Weights of a small GPT-style language model, trained from scratch on English Wikipedia: MLP 768 GELU, 133M tokens.
MLP neurons of a small language model. Each row is named by its layer, matrix (down: output weights) and neuron, and shows model dimensions 0-127. Each number is 128 + 32 x the weight over its row's rms, rounded and kept within 0 to 255. Numbers have three digits each.
A block is one neuron, or neurons of one layer that tend to fire together. After each block is what it responds to, as a language model described it from the Wikipedia text at the highest values.

L3.down7:111125181120131132121088138124126129150156100162096198110120092114092159119121191132136094134105173130118107151120087121166143118099138144156152138117102161117150114142149191130114104122133115093135128124118128128138128096107146097138096131113128144097048181111156141114140131104090108143160127099176116061073116176113126105089117111132125148090126113090172165159072118171124072133125
L3.down320:156080113143181128109112158110160133112125140125151167097075109162136106162093156100089128098108128107137140157140087099092096119149134095159085174101112169083111120153140123079148155119147121131169158103077147123139154164130133109140128133138124125099147161123134137129119155222094117106095135132133101136148057134142075064176159103113112133180068128140125156123147120150158153121145
L3.down440:099097156190149082083125134164121086117133126104098133143138105094172078118088181136123114114077187173139117123142089132096073147145091165079106135110168174130143131093116165131061122101150071127116172094168105139154133122144119119102109069099113145125133133129161175178143136150185138097087050158141161127145150187150157126103170113089094139141103119072137133148107139180178077131093
L3.down707:165036109123120111162064113152128154085145144110163172145125131156126116090106186049150200156126163148177125106124120086148115158112137175167136141184135150130200148115126119160179165103186099150096119110141042062143095111091146133134110137149084129150093123097107087138077157200072151113200123144143138093089136118126201156105104147119078114142089124124163127137173147116072106170089
Description: Mid-word special-character fragments

L5.down108:108067115122175150134077114153123129132183101120035064142096116163127091103073157115082098125105117142094122093102089141109127134201095184122144115142141085146155177080135105166171133086111085177183081184155117088122131126121084128161150197154108120114115168155095156138039162117079096073114114101107151128105136140053186106118118141084133140161070096098131143164132118151103160102175
L5.down115:179113090166137170143174108107152126140167149101156095105158225126166159119115134210113102111110216136137125098079109150093124122149117149101118140064140126115150084078106182140052158163101133111230132174138155088107119140159119105086122127098145176124151160135123096119124119192164122071084155119129132126160174118151169104126128121161143122149172143092166110106145092082115119094161
L5.down162:141094158109111109094133163155155111088108115102140155161169111125117159126106076132100122151050120178093155135180071096076082075123115071058148149132108139139070094106177106129142110109128171110168114122122114117174148123133161075154083112114110090142093100125225153087182061059130120163142128189096133166083097157175088182154171148156171159146100127142139093117139160133166090202114
L5.down171:055140144080128107124185105132179083122135145133084101169124158152159162129111148168179150075157090084132154137104153132162131114181158147123087128153087104082160128164123114107170116123122123162161133115167101122112090123130058169128088153110188141118092117106109133087119120093174082132119126155153123138185128112076149162179102185104142150135183126094103100098112137143150162092147
L5.down190:163160144134149107143129062151109126116116104076153111110131199124079079201189139132120085065140123070119133200141122188171156095143142133178046119104115094155079168062074200117132131155081114120131123120135162111157151140176147126156081137107138148202105135106146164123135171130132152169102138142096091120144127107137132131148128133099130106118093134147107151133145202123121119120129
L5.down297:086132112128135129158130134088133179118115140114013128172145168128142133103102117151137108161130128189205162125076128105104132130089133163171118132154130092126126125141144024141077191124174131169153115149092170125109172178125119089078101124061084184101120180114102129120155176122152156182143156122124186084148094084095110145097142147143191093165125062138135115152153148117136075107095
L5.down321:147103172093144159127120132108137145125149140094197106118093123167139103126155118166101104104063144165165143142123133071064091105118084169107152154111139128135096178167148137110124072166120182117139167134189162152147143174120132128185147160148080149171127170076150151074132136067125122107147099120076184120191137131143102125125135129110092132131116096133122118129121159115104140112082
L5.down322:148112174153144099117120113114126109142182125127129158167161154118139174158173141139145135134133186172121089109102098141115104096086183132088158100116101194135118132091137178136100171129169140139176177137166191107170114130159144051129076138148137072071134115106138118127135127158166076140101070077119121105202122181169133063059148166137115188136091142130164154154113126133182111110123
L5.down351:127133133119147134146136113151146152137135085102089146130166125186140165131125117231139184171145189114143195132103118176135150150118130036114126167101152104084138146100079137131088094156155137090147069139094110113201117139196090092124121144098164117118142079113169130126114142148110145160193107098094146129158140159182118134100137098115136136113148094104110103084095146079089149137083
L5.down429:170189093133151135129142141129087135085148148130078092087164108153093162120075120168186145142110163116142140138112157116110182065160124139087104125099210100146101173069149071158071179097076062116098080149177148120157102116128160183112132106158196121134185098128079100136119109146092156116093167058167151115082121097111161103122185134100062172128135100131067118206152119122122135140143
L5.down486:131155161129146147100103120054166121151130156071165132143148152128159172133142158186130124095126188133132141111117092087122084103103168137156137149133129186099149099127168149122149113119196067054121210127108190095096082131107127147087115103133133129124091106129132155132106102188134080138091142132174165143099141178180130089139114158083073190170117175100129097109076093150204116129140
L5.down499:212165127131152178069089130125189169123134139123107129155096098120127206186120119104181091136144158146076149082172118195134142155100102158083115097110142137197112099088071125165126167127147135177146205087099141132123122131084126083158032132177135180164161082148060136112113068072182099166120096152159149137138110159136164120173141172147191178120106143097101140130162125153155141174093
L5.down531:144162120137082216133121142143128150154142130048158151150107165161133175086196155097132089185060157095127140159115142117118148102099091151158099152177102125117159136127159062128126114120101065152123181122105119100174144148096098153149143133132182100127098101147155132141095086103072160117156112143166151100159114047126162190123144169088176149140108140120079132228175114110120088185168
L5.down534:175105164143129131139146075175132120130174111084155124092128136157084128142081116159131204089120088091139124158130074127132156117139182135158167090159138110141174145122036131081135109142195111093112154146165115135140097122133107148117115119075039105112121111129114100131123117164137177175105118090141110127153125079196121111158175056121114111122174136157142140157137192094089143093151
L5.down592:180218134098099181121130111084137123162103134073104135136131151151148143119155194128177147145138131167153134144164154166135123107172111103097125104165123155059105101142129179154089130090105131076112126148155138134098069112103088122129119100130154134151163123091113146111104163064158154050136110092070192116132095140093131105116097097105144131076078152139124121166174163116148119102107
L5.down690:166170116154115167115107139142102101134141133072204192165100164183133163122206166137152129094098129107083084160195078090143122075103143150144157135086099145127134119155098169156103177092111144101138144125125171144158116091138130090100089155168208118064128120167143098161057102109123146101125098134134107144116121141087159090140163129077109101161137150122129129146085156144194112172131
Description: Mid-word fragments, often after v

L4.down741:134209081088142073103089095064152136069136133183152126180125145176156132162102158163141129145146117177163173069149160137100132168085094124112144090199102143160115102096119109074111134172183130159091108119069178123122133109112160100164142139119106127130102089173131145115104158097096117140142133127109080149099152165135118106135118132128125157128099089085132163128119077147161053092161
Description: Continuation after capital letters

L5.down44:162107074124123164164077064100114113128093175150113123109076058129125122151110197082096131122124133104096068122117203094156157155141173110119119146117120120143153126106106176158110214141067120140082152124156130130102131165117180165156181114101073161148179112159098180093039123084141110103150110083151124108071138068153145188138125098114136141145128085145069135140122102119062140119103
L5.down125:199159140106121125170109132084143111136123161046138087107142132113154170100169126137073120122105131158154121195081116125145200115106138168133123121189136133100096176107091108120107135091076196134123151145142158105165140130130143150111156101157106081174149112151112140143160113138167200091169132107113131114148150112144183125130136103109125134089146160176166122151116126118029120047132
L5.down187:202176103133122107172102105110111132128135097136112126180092109134178145119110084136147121175180172108121134120093185072129147119144149111154117087137086187088092137138147099119143059153133113130141147080128153096115052096093077176192145164108101140141056157181170125086093119110099097085113137124113067145093142166163088087190129185133102155164131091151144102149124130129162149123185
L5.down230:122130143121125109202126106097145135049117119132159129102116117127120129179179134137131113129087063143192111137088156130105137112120154149109153100148149152129176107140171086147174128135161109162105106129164118082159085166119074121118186118134085099207150110111101178141132096151134126134146160122146126165129139080127165103122151187072068126109130112131115138113113107133068123099118
L5.down406:177207147108119121208158097089087108106135151143168133177113113086146126119086144114142089145152154164129095110171069132158113093099110195125148147130093137138178125138118169117169123148147211125102140066158135166110088062134058082125162072055136107192079106148120100129124082138115161129142133144069189160140108134122163158120143143202133144101085129105171123149141074126103167110138
L5.down447:156102115121176129121194111120137137119114148119099106083135127175159134075155100114073132086132120101191090137187084138109173096154137152108132094075192141151060124243103103148177086095093103111111175180138165096094144137126101111171162116113123152145122178200123087074089136166121130126163168103117144107104071159073107134158109173114107170111107149050136137125164128153108116135137
L5.down459:083151078110104143163154133144126139157111127115096146114146134126134119097139123200138119125069067162149106125114101106094070087165147178149101124121138149096128137113068130127223142098137096157159166225099117103170142146129147144135192147094160159187096098111156154135096168161082152095178066102120064171113144116125098142129150115104095100096121111055159109156106146106101033098112
L5.down479:199139109097141041096113192079100129131122146166101146109172092087096102189090127199119067072117148103079101202135089113158151129126146093107137102153161112162059121175141213157134120155186117136147104113114132169101105107158157109118118125126132138075144079095140122116124127174159150105094138081113099159097111142132096159121127086146131123151112141130127158091149127140136148137079
L5.down481:140129124110079113145121124133162136136129124075080078115134112080075097056168097096123108115124163108156108128141115129119153094102124108082166071119135109176068172123152113079183107134149130134128110166102142063126152130127177177154124131177109088146121102102075088139109139157168133106051161150111178134135170179112167120131198170155108179044112098123139121118149055087166086117106
L5.down569:100155149108130122123170139089120141138139113140137132117168119097098067096122194066127138174134117137109151113131178165081126128104104106102138132208150125126151140088129090179172134164156181124118099129151091118170107134081125119137111146132103187158086096144142120118122178121117143129115129149110184104184136213151103076113131114077071181131076149080141150064147126161152173126108
L5.down596:194085117164120108159096143113120079161095109094094068071151063149205162097188172125088147223161139101108092141112145121146138115128090189123128098145129085120058170194149115173166082159177076108127159131180154129149108111122110144103133070179153132199164121135143134101108159088161176119179058151113152111121139143080084144117152127078162139122114095125098097136127143131105110125101
L5.down642:129095107159102128108163087130129140157104108131125138132123091152188173088197109168111126143092142124119097163104109133132106128120113160125107139120091083123090107137142184149170116183168156095170141137131139151158166142062131124100116106154115162142134173165110153122140054147130089110151135148140139177151145148072173111139074118149076175129162095065121108108162122176123137150139
L5.down685:129161145162094056145115131099158102139126070105127145196108149076110160113113117170141144197115133104134080147109127155127172079153131160146092067228090117090152105141121173134160120131097117095101095089154094113150123125117080131118142178130174073131116171170142178084133082176094092123161131107111099112098140105133126129134114121095085109144123087133131141100187117157140146081147
L5.down704:159115090104078145126116173152184138093106131140117133108123160129069095131144132081166134121107095054074123156146129126082126158077168114166126098071073123142090091199162135156137181134086122170098126136158155183170101124095119125085109068150077150127175140142126161131147128199123153079098197081123110165084163140160144143102218110073115091121096161216072155115114166106160088125143
L5.down721:091156137172139082163091173178132072207153151150163111137180067092163075086118120193127149156096107137181154145095118059159177141119152201125107134097115171093111120145139070073099132154168105138155173095167086107139115121122125211139093142102131159109116116104080133084000101127090135139109111102111113122097164113163116184130120152143103189100130060131082106131136127164136115111136
L5.down766:092123120117146121091129086103132072180069167157123153132127120173119106141127127144200110121097125142149072100055124116051115092138124146128118118101125055132108102176168148187137126187091106050119078148050135136100132183105191099170113140112136089106132111164117106148176125132110106128163123125123167143146123111190109104151182066113160117142158165137156115084171117125165184161056
Description: Mid-name initials and fragments

L4.down47:123154169092114148150116148128143075180166104146095102186139132065132128107158151170149112135107167135150099127164112103113130081084150152145144097126106175118125142093124197148099132109159098148101234128153071088142097090167127101069098117115129152132126082076126174115164132182074120160134083156149124071162179140184153114095134075133159135152119080157115125140133137159173125082109
Description: Split-word fragments and bytes

L3.down66:091111155169140154125129201143150066105144088054193099186149026174127165131158161093108047113124188166156110122150097114129171090176111136140157142168090105107164119163089158101159122174190124151186086146132125069084089090122110144051181068150090152193121130172091144152139125150143109118139137110102160120158140136080186172099122150139144094139112147096109076081114079088132092165119
L3.down247:092096141118104095170184114162161103208172175128134098157100086136142166098200104102143061118134199106149136180088122152089158124131110147093134100152111107124137107136114120116161102185094163102082145118182090132134147134130096143118129163129127150159110179153147143130107123150121108107179072181158091087093119129149149132108097161150130127133130105094174093131081096124085113131105
L3.down361:146179091139072145125052130130078129137185133121083120099090132100104115168118167113088192157126155126106117175164146137153136192115154185067104177114084157090089102114109103136159115098116131128143117089157139095153094094112118162132077147190085109104130197129108137124096099111120113151168094110138110112086132155164149171193165088111076132136098147125124144067132149129135141118164
L3.down760:149202148153127124120122065134151068148111119113110116125089078161094198136130157102121154128062163119145135124141091126132160214150070120145159090152103101123111121138108171187093161123093182098136111081190147130145068135106123164128124169110115163085156164150100168129157201109095182120091076075128152141102108129125128116139130170139165168150072128147091053111096110140029102143089
Description: Mid-name fragments and initials